Weights of a small transformer language model.
Architecture: RMSNorm before each block, rotary positions, biases on query, key and value, tied embeddings.
Training: a variant of Adam for these matrices, 334M tokens, 5103 steps.
MLP neurons of a small language model. Each row is named by its layer, matrix (gate and up: input weights) and neuron, and shows model dimensions 192-319. Each number is 128 + 32 x the weight over its row's rms, rounded and kept within 0 to 255. Numbers have three digits each. A neuron's up and down rows have the sign that makes its largest values positive.
A block is one neuron, or neurons of one layer that tend to fire together. Before each block is what it responds to, as a language model described it from the Wikipedia text at the highest values.

Description: Table dashes and mid-word pieces
L3.gate20:140061169075156158091113118191059112082142155119126078104125154118098151158090114165148116122080081135118151072099140102176115107110162178126110117116150151169115138142170139192095110163149157132114115152087125101096198122148086155062129124091125129149085078139120101139093075168084102176156174117104166116176157116146112140025127135104098097142144082120132133161157163185117099111157
L3.up20:124155096153145185134109077199102048070120169125143148105101112102109169093123088172174155062131127117149145124130141180162134189144153173151077125115162162126115071139111184082127131184112090089149103170154120072176178191113186127190086191165140140152157135100125089106128114148145138114145145105115111150144113172133165157123134134114092090180125053158114086149164063145112165132146
L3.gate35:062110098140094108166089113097128131149157142081179125139094110154155106160119180099111166109132138111101182147102091120135170159079153121115191119115147096126098114075121135148128137123094163121113177125093145126127131133092103106201115081126108167089154086213129040154135127111076109153158162098089113100110125123084102139082066094131145178108146159106092123083139076177105099183141
L3.up35:210147188140137108154140131047126099117123126192151135102139199083137093154091164130144096149125135094113173100071095128194181121100066142157119139170121151168113148106123092155044146131134112178141150117176134089125181141071135120082181139147168133127092061155153116119121158094131130061156080150134139124124138161094130111148091145119099085117162125101115177077177097086121114157057
L3.gate83:116118167135140046093169132173111188147121151125132115129130118130135104142089147145180141105124146091136077133172124120145097140164144167132099113132135147138126099153097148166075134103120085151127162089103122147087164148170121120125131124107068113143128114169141121197120081135119096146145171119130178090139152132166094099201107102117112107109164116088131116085129124182135102101111
L3.up83:160134128122116119081139101136134193216132104106113133115129117099121192098152096146111093103082138141121145135140119149119109136210120122151128072132130063156108130132086110087103193142132128126180168132148222161087146154174136088171053120179108051111135108161160102120136094109171128131153099120139118149143092153100106120117162157103133178171183090145148122147136135159165133122131
L3.gate95:101092135198125114135152097170180109097183128159140156138094145161130125120145126107122153063101100113053126074143086157159056169185111126114087192116185101136105120140134150105167156148142170120132123137144088102110186190068157097166073142139075148146147123193115148141198086145138101142185165131076123074187141153104143133108086106123130141121095178158111129072103115175083176100160
L3.up95:093172164211063179185106139110142125160169186142166143126076219097173086086134143148182129082115136123093161105174137138132074133103158141124151175193099121133141136133141149106152160068104165164136160157136094132106171156156168095095107122120174168085101115196115096107077072130122093188152101117079111164155099168093092134073106072126177076100154129108183116151123136137155175122164
L3.gate334:100130117106081096124190125098082154115161101170164129128108073168099112145125106111129097155086125160101117145123134094096139141121127131148185100119144118132078107121069094151106110092147184119185084090137170148079098126125102073133129118135085116136112126161170156145147094163143130120132105145069105114107121113122105180164132098107140185127139177084128145099161074154101150134077
L3.up334:105130125152118128134118176110105090194163177169085152051085110178079055122079094145126169092140097129098153097070139142161110123138084158148056127170144106062138067081121164152093140146143135114160102150129162077093170172072238102126164126131089143122145122136167078090148098134111148151114080058115071153154170085069134160102120150116121097127157136115136134147152162158143103150059
L3.gate354:142139168089123142153149187099183094151115176127139155099105129112116140126135140133157147108139105119050128125088146107171111087154130171068085163149159106117074130146134116121053188098155172151160137098121115097084126125111135086111140171129116095061125100152142117134148078149115123101153120091097150136115135091145142139132188127122177110098124091123097099110093104123126155166122
L3.up354:159140208158173106120142159128100094085165127166164111109191101143081155081031130063169141117078192097164070111177155116144114175175097142094117080139112118146112126169104075104137121103189083152141094148186132180080178131103150147094136130121141155133172162136093174105148172122121111109160160088133105079188162144125148119063198133146099099128125080098177102125176082144201146109139
L3.gate422:108104137167147193094117143130052178115154157159123109086151107185083099108123192159122165086055141130089104087126126129158173147162118085121136166109172128193091106124089139086125152112135138154092052093122121090140104158129129146129133141152160119045093106236159115086132123156101109118168155149126123155156137149116114136145158094130140089121073099131130144070113106152128150173108
L3.up422:137126098116077087105113126139119149163147183161125110134112126118107113194133150139120078127083149121136159080163159211148096129158149142074143117146101096110181135111127082141123206123044182087101100172059049134108085163153128114193115090125119115155104105091133116100152114117151091202167124154178179150122155189171178130065158128100147168098071116080118131112117177111098117118159
L3.gate714:086196078102062147084149101064114075167154136109115189109118166154124127155132175167183147127125175071159145133125105077119150149108120140098111140104100098122154095130108125135153146146091116110126106122126148164091105113047154099152124086144172116147083118161137122099118151151161190164115160146095133140135168157141086125124034144144141110105177188114119157135060096241113143173131
L3.up714:137114085172132087163129134103155132141125145157144153124109172130124186153121145120164115107136159119106164102068101110153080149104082182160112161177143078116147110059125178100148174126095105187146103160115189144105204151148122092090136123141157120134078067131065171105187108140136207102124108086080140119163205149093124108061105130120116099177145155078121069088080164088099133100124

Description: Partitive "one of"
L3.gate117:107149121141124145138159138153066128147083106155152147110123108139121202149123093109093107175175119135131090106125141111106118162134152153025138103138146113163134171186123110117082150069160089158122131109111174145085133111167108158114151147121092086121099056113135173165161106158177156194157163126121107113157114126106132163135117132105205090095145179094133152119151000148103169119126
L3.up117:097039113129099153133099121213120098141094161168103107126117090108157156163104128093143159120095040081130134060145130099092236109134128093131143163135113104109118098140152073109140140085096109128116147141124190144147094111127117118133131175126152140129130162132123098153141091090153167150131085119131176098071170156137162194141162081093139127148101119136171150250139101129113129159175
L3.gate391:085128094143097143092122077198121102124127107140174149077171096137173135155162112129141078165117165189110086136119140192160120160113149115142123137080100176065088110122147122132177098131093157127078099148083134114175165149107112153156132149112149152106085114114093088100161102161131168117174101188164168150168162141087132122149095149116062105108083100165124170182141148153164113176141
L3.up391:135100122143079103131167126194072133127152122111188150107136157108172130158145145125112130123133198159097084103136119186134122184182130137131102113082146168135192117137170123158151093137124141139077182121133007142189192121136153114166089099115199092136083087099108111126174072112119139087122087134149145111134129122074147091144169114129072101101102060158146180109166081141121089173121
L3.gate432:133097112146132166167124147190093105096115182100102125086168148111198103193103077157145112133181162050129076099141091136125131172092134137130190153120142185155076123146150104118108159107147134150092139119110057062112172138085104142111116118075164175109089078180093168153161158120146104159157088133167132100112152141114141144133115105114120054104123126129144207109091147149048139140088
L3.up432:164138110086080145105151127134113127132167159155102160125112136110146109129108105164051082127164133157181139113142130148146187152151122173089123117186112181120166091137110094209124076081132088087101166126096219174172119178135064062170102132151117172157139126102112127143163132129155156098122145083156153096107160128156088141153165112152147155140150152110151062116154076169105122103166
L3.gate465:169100133097150141116147096105165180176154121118053149061122133131137104142115096143139100098106130123102169119145154131083151106110156112058114157140114169124118118128129226145146150040149098135181134119143119180061162137126132080147131150132120168139081100141092140104187109158180129146158081153140112109128119134104126121105090128121133050136132141141152136088097102147140134114102
L3.up465:123198166145117147130097131138114116037092136167204169090165089103127092173174069159140101070168136125107133123087110128120173119150183085108089089126058130202163102106055135136119149112108140099113114169137136119127216116117076109104132129147125120137154140130075146145105112092099124139099140124148071091225122139162174136111112078142070123110142106146191114126206124165105148202119
L3.gate482:161121132128167174117127141150169114093170138130148146167106131180139120142117175161141130095129128145124122120119162126131133145185166076110126093123151090081116155095110126139137089148130163128124118121103074144095139138105087139123147195106098123130080103112151134155153146141150125185133141098123214079061161123068133121136113025155170152118118163114099190045098109173114100120119
L3.up482:157105129071137144046137158158144119178054159182101090153151116136079034094112143081118121148161151106156104111138127197133156148065136124155119156120125208124119138152131150173165175175106043079209125164154091146109164123133112133113192133123086168106091080113125162152122134143132179167147109148161154081123169129091179148134173143119124133155108083150153155128075114126092097139140
L3.gate493:140140154127138158126167111182101061075123215129109138131137065125122175112095115066165173171228165120082083081116107155154079113076138097102122095118177162157088171140173121099122134075122143109091139131128122149173163152118162167150156176108130238113067121125125008113142113159144133112155088070123190117090145132084178125082128117115108110086126101087140060138147102186173135097145
L3.up493:164051131197181148186075141101120164153223119142093093067090131107156118155140120073143108086069173175158120107137144189186168122081143160114146166127126157117062081154150179113189143134096130135099123153157208135119113093183130116099127136134179128038102136107150040118143162108142121080117106167113084118132123148139109110126192144143136121077136161114110163141144155121158133187141
L3.gate584:147157052158126095149127145170141106157120112096135101094122112162177112161110165159110140162147110119142111203109174145104089115137180126108094130075170152119097081141113132158138091142150165158118118127126120171144120122160157124057121147140059170110099083143152161143142144108153093144157144148084192151063138152092095141030083055126141079125123107139078118087105126108069157117100
L3.up584:123050161120149149143092109143068175187053152113041165128145153154171105153209102104134107173131053180130141171139123135077175091155124171141157111118156148154187167121173098158125121099151074161154134107107167107171138109175100132107159093094101125065155141107133116185136140132109096121104140158155194124127142120108119112103163165086134098131116107113143133132104164094160171105129
L3.gate786:159139169095112109098084095153068055170121099093132158089138164117121153134077131076059109072112121119128126095168137115150155134202126095068131152119155187162144173165140087136130112109142117085149206150095090163131126102143077157135114126106090149149098092136111162146150114158176158143187131118175120088122104154128099140122105160157165089085127154163114122105148074202046125119156
L3.up786:112103116136121178119150142188048136154104150148149112110102123085144116064136096124189170154088117142129133128134069159056140161166168105135123161071139157146065158185146103100151141111153151099081099154117113127145138116124091088128139080096151209128106184109103098137110127131130183155122093145120137114134101159115191120184172098132121073102124142148156129068142114114152150160103

Description: Table separator dashes
L7.gate626:118166151108155122129093155094153104153115123148083130141144164142078112169089179150154147123130188072113091141146192133146134138122083090197180090090139100125133112096080153114131125128098212158110128064163129152149140143133087168072116090148158036125102109140151166134176099118138108131123174026091162088084152152113103102109090115143110166167103149155124098100116162153126123144119
L7.up626:136168097121122124162131182066113162147101155118116094046154136130078168123127140170191104135127134126162122157078104135129111107121081143120173076041152111172054060101105219126150162116170168163143102138099123140124114113161121144095106097059154121138057135137133138072097164144099146163131194138111140140135127097116085111108127077160072037170119114111126187143152150161140193172067

Description: Word-start fragments, esp. "conce"
L3.gate159:148123081069115186073081140095103072192156141095118073163137131156131134184077157064064100140138094113119111083119144103156119081091172059124189115081158177166127123112137121114119079154141094131104110169118144135078090134100095137101095116117140147128098068113136127130160209140100106112157153140121034113143092120137121125065161126121135132100122174142120124101131140174120107118145
L3.up159:106194101079131147100125139154112058161142147134096148057118129081153114203179127151146128165105070087111133111186093105193173112130140099079152138107105124191083127167162162127092150152095103109111120143112162112081152156084133033113119156090100147171132090167156082084180143125139115162090163136173117131183147065127118146133126164116076140137129187123163137129108134157097133107165
L3.gate214:077178185085154128109146180113079096099167155146151114123125142130147117109106132099147125128132110097107126122111117144117167107094114173172163122170136183110150139185151139130140145133129138202167122121130158123143143142126081108108095056089134066104054113130093092132100094138184135115213126146121153089149130124132183123166195173132092110082164165083159129103171185167088142197102
L3.up214:097167136124115126093173104088137102142153167121182077068131123193090098135113178146108101137132096060138134103139122088173083146099100103127114154116122154190094087113095169185157179123112104124045147092130094148139099153173168104152114081123112136095184061093171042095123109110158102153096221164083104105172101112118143144137138140122142062109154171120086092100097181112114150096164
L3.gate235:090157173111129125168141108184081125108157151111138091083142197104082136142065137092126147122149109182130108146125158147152180079111132200124176144157147115125116168102105179144199142194086134133142118123097138158167149091178192095114143130123143124114085086191105086104099067150091119168169150139069158115116183140122148118120120138109115099103178140103126137159179152205136150117136
L3.up235:149073118101033140091112118129099159204056155121133133119143073109130157104093099103066153128113114112132145119142156044173137119062161084055145130130132196094152119118174144149156105137112080068122193087141092189132181127151162129145099183111142108140135101042108119136136098165137112157076120118143164117108105130083166151122092147112070183118171117165166104145144155163144067160156
L3.gate285:154137098136129095165156129136083101124161111096197171097118091127146158090094132143070168132104078140119116140116147201145145152130123123047170108115137176081118143120119147131165154112121115157136145174136124130152107136078098137179077100166112158119126076142145139113153080118228152115120134141109124165144154206088151156117097105136114169149156123130103134087185115178144154136113
L3.up285:117115145133081151149090187090085181131081114074104102163069155109125196073152045186121147139065132124145142161125128126140172167085157123105167125213144155093113148124118125116098226111081139091082112107082113184153172116089072095122127126102109111117139131098099104098062122114110143113145205151101146115160135141122164118085107118133137138151170148142103140109148180122070064115153
L3.gate305:122109121137122127123108084120078084130162108094136136146150139154087072107115196177148092150134125140121083140131148153138099068094152113146034168148199134124107127133126123184089135127116064105125140122114097184134124108159166170132127125088127129133118105158087142201120152140127091170159132156088171150114130114143133143171113118133128138109049094089098144103098172143114111046155
L3.up305:175156187192184126114132075132120091126130170149112092056128169121084060110085127148119168150146106151116117157168162083149130138142140137135136124111138117079129143086136133126145134134064159161153136167105061109086077122126138179133123147129202147143096120156139154158137082152117084159147084115100100135119147134180128136171104180130066128131081106136092102126069139122152113158118
L3.gate558:123151179153142105205124138107132154109143132086202142141165115080127139139155133064153138179141124077051138123123100142204112111147083169082212094164097140211156119149080143077147171128149152117157157088111139155099126152141177079158110139066118119078118051143128125084149114189129064136128167176115139112123111114095078125156145128132119127069149166121104069084198122120091135137150
L3.up558:080116124163077178081103094160126097111134110133144131050121088170088131140140138174176103093169086129109090153083126099178139103168169143145158074180153176096108106126078149125165102181097072031130162118145159135176156130158194139139045094102126155170187123084098141169096134102123089119170126169130095106113144151102151146148079124089098112164109140112181118121112143138128106102136
L3.gate597:162165106161104088136138067107029128149168127144161147082098179153086124217096148049140118128119096126115125070153149154152118108121116116097125114095132163150121158112103123155152125173116143138079154174059138176183129180130134108139102146132116107122044091136182120164133088157070139111149147155128167086159142103121100186104118099118170101078127170154100183153154140139118124148131
L3.up597:080134113091121118169089139132119128106113107126177108137069092096146167113108048109122091093099091104079136125101092088181202108123079106092173095140112172076096144094129091080092098088097155109122095131153145137115122122082133134104065141129146119166140115093066158134106138137156102129092145093056104090154069156124168125127092114129113194157179124140121115132111140177102100085204
L3.gate633:135131088138067176171157071111097115162132100121175177124088134124151172119158097141064135164120095107071147128111135129170138141064102116145105115108158133079083117080097148157103104186104180100137136142109170129155145107120224166109158131141083126095088106114087095060109153130115167171185139093153108149208144184128053131140103147107127151059167084132081116073091115164149137168110
L3.up633:123121173098115127135084141078115119062097173144151177101135125147124143109153173145177149146170145168145159047123178159114153153099096089118113180084073113139114127154130189061092199099161149063127142145111169076126118086077141159161114136104103061092107130118139132131120154145090171163094142137126124138157181133125152134176144071172141119091092112162102164125082102137138110180125

Description: Word-initial prefix fragments
L9.gate20:136096133071162083122161111073189187086134156138117052160132136098104108161076040141138110118133097066084139142129167122133150089088125139090146106132085163156116087144190110173116153068132132142134121104155102133094108102080185148148117106125154130038127112163140124199111112128146109117140119137061101100142120111154104123125170163125155135138076152127129147208103127189128120152226
L9.up20:117139110145160095145089155104149140153090119139100108129107109127117124141093056154148068116134143109171074146155136133154145081079139115136156170131121168108117166133130107090101140095121076133088150149097133168089085045156133133123082128084177137149115165113163077203056101123128049104090150126173119133130148113204140111165137134139126089124029136092155158174158134172142150134140
L9.gate98:108165144141103092162117118096084151131111136154157090168192110133084122053046156122144062092113106123111103124103095104174131142118190155082131068158172163126126130181131146109115128072137130095150165106138081163174088163196115120107124166120118157130129097160135167131116078143070172136108126111113159138122096148120107174155108152123169130149142100065131143138105138193124172103175
L9.up98:125128160054113120100155095141114143153121106144161110100136148122113154135126113141070111112079167145081139041137179124149185171069083128128167113121119084158122123133133080169143103131185107156128117084096111103143149099147176166152075134139061152157152164157161078126094117144136119116108153103183133167177094132156176112116122136102156081142194151108112096140112114163152087155121
L9.gate274:085165161097118125121128109125178130136142119168117161135101136156146085123119105131147099187048043189098111180144163155116138114145136148142121096124133133103131156077119096051152150083105115168156114109114137113164126069074159162037097108117115069150124153169132116152099111141143154161112103084059110114203180114107160162193128175088155117130156106139198144120127117154109125097089
L9.up274:103203194065159127192125140104118139069185157093130103163107157140121099102114098099094158160107182181144160129114163136115057120060129177095102120076145144118158135156151121190126134102130115128134132179169107110100088113193174147112092067089103102166168102116075108107105129150163153141118170074111064084138189083042130142139149162135127133122240070151152083158132155119154099158124
L9.gate485:130088105088133156069107058108085138150092101101095127145138100179140178124131143134148105155082117151106159107142092157102179155132129165126131039182114175170164115107123063131117133107110113130103179101128135070176078145137087156113129140086153179204106096108145126120067096153149122132171009124130105136138177119117129154184155154108137126104143102148135104149133094209139141142159
L9.up485:119148163149141111074164132108105127088098123162139161182125128117098134170126074168154143062110118090107140092093079139159144072112135066091178111144110158169128082172147132146157134090132092151170192117194105127110116122145161169144111120099118100115162114162036190130132126116098088105115117099083115167152091131138081135159118156140162132112168091107135138096139110124159176091170
L9.gate586:078150128093141094184113139156103057163242101126149166147098095109129148154141150123178086099174175151125156091087082181190118185112141137121118073109136145144109169126067152122157061096139177176108153053092061104092121114151159156131131170103084093144105141101150121110090141136072120154146125124158099104128121113105120133163102158114117124143141115171106120135158122131133078131112
L9.up586:105030207136164155120071134122106132169141097172202125169136090114129090141104095107168106065126106107138116162112100097154162073131142128134150146072121192110112103112162188115162141131111127143114133114113126139136142114132218131103165153150169147151160096160131102099156079082118159200149088164176087122101124147076099105076112164133131139111105139143109122169154113148114134134157
L9.gate610:154093134140093118157115039116138163146130123162130171125114115142121158196162095181104103147137159138170072086166140148145169084105132128133118176152130161123123152153157127156153070059094158128107137143109103152134128154160146111179098126121110164095145129206136130161083119108102077107118087155120191107145166085125085162144166149144135213110178108130097176190106175162187071161157
L9.up610:160115094114131139090127076110142098112100105096079148149139154092083233187148104142160092048108163128142174170109165110142136124113117104081106149170135138205114127085150133098097191087122128069078155117145058143148137170162128090121186130094174097154167162058148080150111092124110109165112114169155126139147130138122121151099110134116173150128124066125171168087137088147125058145141
L9.gate639:167152113133074130185119118124128127132105112108140081105107167121185107131144119156112115112101111119086139102087088189179111093107167122097106095152149114132136124126086113102146181052087132079109153087132068088147127149188135152104050089108140120141079130161172115150133085157102110102159139146085150139096073116120116134164125106136180147147120157115176135083109126202075159162134
L9.up639:165111177125125110066168111204082139126102092134128086121118102122125129113127137092165065065158131175096114095169074124118182097106136090115166135139095104157168145105079115120095140150145113163120115103158216137088117056205170152127113155105076125151099128122155101137094195087157079102119127156139165118177148122106119106109117177200198134037080150178094180120128085129140156176140
L9.gate792:110128097066096064143127121122107158147142143103126090149118101139101089128090085109136104157074161146089150128124110163134115140171162179135109092196186117153125158176165152188142126064094147115134187040151101146122086130147160108100144158121096098138115098185104103154119052127093143150147153121080082156125098103188069138180171161126178158117138140146094151170168075106112132110124
L9.up792:129168149184093094105184118172115151181125178174076149136121089113137091139137120125124149183136161120140125117123116084137117145133083131073059139112081135091155142103163145104144114072108103060130126085128108095212164100136157163151092102110116117132181149112104132077113092166136167115151138172115113088088143146155094142174101135135128114129142110143140104088095119190175164129211

Description: Partitive "of" and predicate "the"
L9.gate61:119123140138097120058088116086137081110149135122134140070120100127153142167121122207147084143169078053122158115164199136094120141124160104087160090135180241131109111170152189129127181104131116132092139129094155083154131105138144122177087163099166160135128142127090169116150052124104117190146117180149159055155101099151108146117150113151202114087137171147180148096164174149098120130147
L9.up61:151169078121098070162139079216080162165123108158186116067088182123143093156130168088069099124144171111106160154129109155084151110109130165126179133133109119072142145146088179133105121138171151132087098177079117138133130152168171119102173131187147103126130164207181172154150057117121081161143188181199153133064145182141098124159198130100115105128132135158111118125100123115107233135155
L9.gate186:103075131116102144134117071137143120197109154123171127122111131139088091189111094135088112151097110087086094140131144102129131076148171096127123138085158132119151115123137143113106124109161093183196104147120059151095153141114095139157113181130075148142097121123086139149129097153177156111165144215162146161090084088119118117055103088073184165113154078094114146110097113149105113142092
L9.up186:133095156131194139133141113176073154226139143089124144100100145171131099170131106110154103094168087093164074098118135145124159149148194133125163164134159140092079113154151111193099089174134143167137076192074138165136134163096131130131124119084077107114162167052124130128121160137138099111152138150126134118137090091110192119101174135109141109140116145094127124162148124157135092084133
L9.gate198:162130137163097170084150074125154149137103156089109125107140164135114152129098147135097186135154155119123120089094144149104147111081161124178096166108128165177154149111125109138127174098090110121143129160129067135119084067144155090082106148103148119151071086092081127153123152128137167154152147117139118091150125082181069127146128166186166106120153107100109144142124110186074133109064
L9.up198:167105102135137073128187089164117169138104151133116192155086115127158144086095115083108100113107106128106108131154178207090136107143136102112220174093115148098191148168164087114102129131144172163143161106095141099155124173137129167132107119122159169149103106155077149167150113173155113074143202148113128154138102089109104163096075043091144116137121104160164149085159092175136189105152
L9.gate255:140101093150126063144143159116111123109133094124138149114136122119133115082142161154097115113177146156107112124202070154109131156135149123159112133158099115147172127131089165128134186099157127158095116135151128095127133110140114149141116111124161124104077144123190152066154112141213089135174162117185134110180181164125102164127158132105147172072112141127174098120130093143149116159127
L9.up255:095146106155136161105129125086112155072183144115091110157109121124129090099137093113111141127138077126155126195149138063113186144171129142077085109157142137124100157111053097121126131154171092160170094105140148148162098113151102184103111072136066162069108159100164159133138103148116170146162148102109175172131126110089122154076179111110130100122137163136159077072113098117100103093134
L9.gate529:145142163131096143089198079141129095138130158105055141145082133135096106130111109120126122082117096102119132087118169142111091124155187115100161167103118182168131154150142120119081146144063124158105098183133150094175146148102150096153046156090094184173159144081103135085157097133146069076130183124146186116129119107107116144127154092120165094082165122117145138106135148206109130112149
L9.up529:113096156107197147115074129088162156155164147053134130088109135151114119172081176161136169084180145151156121131087126156105122105123150118138137140074149180095180128151122079138100112125106104114101129133120121096165116171138127127138091210113139149213099141139114136142176179113136062108141120127073143107140106097148128117090128132147110072109126153160163096127159114123116111121154
L9.gate688:115066112110096150135131105156121150207052109173121107118124174133167060128098106154077143164147174129110124199159077180177101199090117086176121149120139148081069142100142163083139139068096143159155116122134136138117105167155159127093134089105128141092115101161109138139144163131110161113127171163126116152121091115087094070120121130072108093154158165147121128123102163130162134095143
L9.up688:164162079143146128158107156164135148183140080102127128154132161092171161075138143203068125156132082111179154121147191175174106102114106192110144148141120197168128142141137134122154173141120119135158097178104147110117091089147185113106165110063110133140127084148156144119165181136127176115128104052127126129100173170090059133120159082049127139136109181083139166117072090096123156096123
L9.gate766:144078105138133207141134110077089108127115113129124145167110188128162127164129137157109134068128129128127150104138174162136160077051159152092179133109118164110063063150139119134105140131119137123159169122082141113121082152124128180137110112170154072107141103196087182172140089126149162105140090167114177119108144116102152121151146152109170164159101148115109133144175107123118106143129
L9.up766:151137085200175139112149141118149101075119164115125169063106139110142110072211143113147113099096098115181160154146090152104095130157167161092076119136083077141116118151132089086140143113093117115166113120123120088185120151058221091156176161113131104103100106093138166085144199107139094130127134137111167083138163160098136114119128068129128135144099106113109217116181150141123167159127
L9.gate774:215116187200104145132151103161120110065157135130154144123121152162176166150134124135104178141143165118185167091083138154151060073120125127123152136087075109113210120157120104108153099132111144135138098143123175080127158135098125120140095107146115127074116159173095131104169084125147190173160134119165110116109067129080056125146126122095178112122128075126091103094125065122125133107091
L9.up774:101089098157160111110177147135169124112152124196157138132094129128116118160137160184041068173170145127106119061138046130148066131103122121110138073125113096188104092130134071068106132103146112102128155141130124124091139120138158078148129127125183119162092136105098189172137150115079080116171138085080143171082101145113131093128107115128118114139119151160086127175092150152129144119111

Description: Table separator hyphens
L9.gate279:145113134082147096162102172083130116126112130098156111095225123098134138082123113152105141160116095089148107188078135140140169063143145149126149105113168138151115150065086127141159093139132163143086111125085051190155119128087147118124113128092112133096196102161161137179185173138160173182128144142089139124155146076099168101098079120132186134142116143119128113088139109153120136106070
L9.up279:094146114124159152164146179107137104145118151109106143096074107133171152094122132144114185143144119101099120110127141125123177150103169118099111134182121123166139137150107093122106174083124165124137066129116116160111069150096155094107182125102090124146114198106116104109191115096063099135097116058083088126140190116107184113130155088189155141129121167103113109089193126144176120132095
L9.gate301:123148155093086162142110137099186138224142119088166079169135150176115086157129095103161118176136132098135195074157138100136080119158172125075092149150131117086125103132088166121123126095106100150161124133131123168086138062128160111126058115125109119155151189128132155142140092145139121114222117177071096158141152139167064106073146126134137155213154111128167102133147166137168150120053
L9.up301:079168084120172188117165136152136076140115124084110090164145166131175104097134151141185096083114114079220163160173123096174126125182103082132011158136135161083153157176106142118204114090148126125080096104159150124139085109093145157052119123150095144066103100118131133145138163111149160176120122181134131149155125208122111115117169091130140149230124066136146169120101178126080098120096
L9.gate344:116123133102105100109125130161146115123098111162128217212158144099168147182131072141082088186114118079086110122199117138091138151166154161149113151146101128180122116093109166140146139182068149160138120043122125140115174145084089097077099134140118129133155121099084149087159135111125123082179147072080127124094111104176128159140157077126146114198109150161158081155179124138100117142070
L9.up344:116093152138173088100128134170132091100149102128081084126107147120143142181191129091145104106074094148179122166126122156163166109164123081155144119090118071199121132104088097155128086131104150196101181105102101133170122119152078121103182133092119142091153140098159153187134130110115159112164146122137193108184162053154168038123128160149107085115117187103220164140069160136128098093102
L9.gate403:126132115127095201123118115081101104118131117163073141154125113181133136117109106171154163126097082081100126107102085164171139105135107095086184117070152098103092146160114133088123082062159185175144143176133148068118130096089127187124132150112145126136143155147119197170102153116158155119190056088102116140202159129148092149103128135177171138213133189181112159077117133169082135105107
L9.up403:088170151106193138129130169150107092099173125135163163158121144140117137136107129149134125130105152154097102107147165113124156116141107117101195132120169088097103120151121092084157123066072099131130113140136105103080141102071140147106135105139176098098151114144129213080140133136120151176127110139130133136133053115131134119137140042134150165157118147114146111125163051148087098172112
L9.gate599:143098102161114159123122089135148111124161109138101139149130114109131072092082128175144115162182143133076122132157104122136143097154142076145106162152141179154111101038092151135139070153100095140151116078185185137143174180176171123088107124151098142183109100091115127150140175121115144171129107123145128122155142077119058160106080108163149134162154129148167115115130089168122084133052
L9.up599:133078133131161065109164091176101176156166130185131114138114185131149138165091134103154168103136082073127101115161200139107086080178138108098216140112161132164101151104099183131159155072171129160130105111130091168136107163146088150163150024165119114166169157161148123113151069117104138107083103093131089155086152074165096146103153132121104107209109144178163117088154101156160093127108
L9.gate691:149073115159120215145093087093142083145088112114125145076107154128151168121149152111123097152122151133166161139133131101139183130135117124134091098069105144095158146123133140088099154137085111154134108143112124126165100061095129153140165170103153151158154156137106164065094128113101204103055111119182148142100148105131148064070132135121099104145115106115185105118090150159129129125173
L9.up691:104161153174096133108101127154118058155129140106107194127153138105131194161139145108147157156148143141082047128101112144164105124112132134107160201078142151174143151102165086150124103125136121153117166120185153083158081140111105136120136144132127099103068128117116079058120111065128110171127123153185155104083097093116075158131129118090047160126131149084154095182090199086070188166128
L9.gate734:130149122116120118134091078098141109141118114135129129130133179223128116155106138147164148146028134170179144121117116142144156149151119142144091113107146145099101147143126147114081051153111144095102044112152120106081107175074137180078129146121168102160154139164174144110075137134173140150172099215109131115158077129111156140127135142170062166142155122099165129136077065188092164163183
L9.up734:068106074100117171148149120107126070133187147118096132128068102169099148130114100116182148112070185118139118138105099122110113151179100091171097134105073104139148145049078132139101093100168172108095138172116162127131167168152086156093126200159128129137092126105099128104103155123121109130169125095149123206106173173176138121133156132161143176171093082112178131154063112106110103149092
L9.gate831:139127125062101134135117143150110212153161140127142120137141109164135082075131145159163096129182128122146144115182120077151100113139102120108179152125127100112139179068139159125155154122081177144142056101122132125130169135165116218100190110120070124184083126140090126126167139133101105195105148125156124159114138078121101104181119146204134082116142124164103136104147117153077132156161
L9.up831:084174176148062078121135108102194161077094144127124118050125113146124135118094120082146084154102154096093114109150096126138098138152173100060128107163127136136115116136118145168120124111130097166103072193143142115125124099142154122203099086096085133123108149081080167084137098157132153092130114159154094121117112171165101142101088074112097122166129141096124111086121153125095096142122

Description: Partitive "of" and "between"
L7.gate212:149092109139128193105094137227101106112092177066084128134114153130150128157137114152111184127084113125151091138108090093079102132122076107123140150150166119164136145141078088126156161118147155123051116109127085081131159142083072124148129111084120150099108125076153131138121130157121107116145122106165175172136148072140099102087173104125162116156163085135158092078171168120165126164102
L7.up212:126113162144161142146120130159107148140069136152153066078135057149108074104103143088156159131152099076097162162124100112102113117123138176127121138116109131143140164106125082100149073149155088137148110134141127109144116128110185158139181146076129132105144166116085110127164160167157124104114143162133179091097147186093155090086127120094109131150159114171133077121055141111099170133177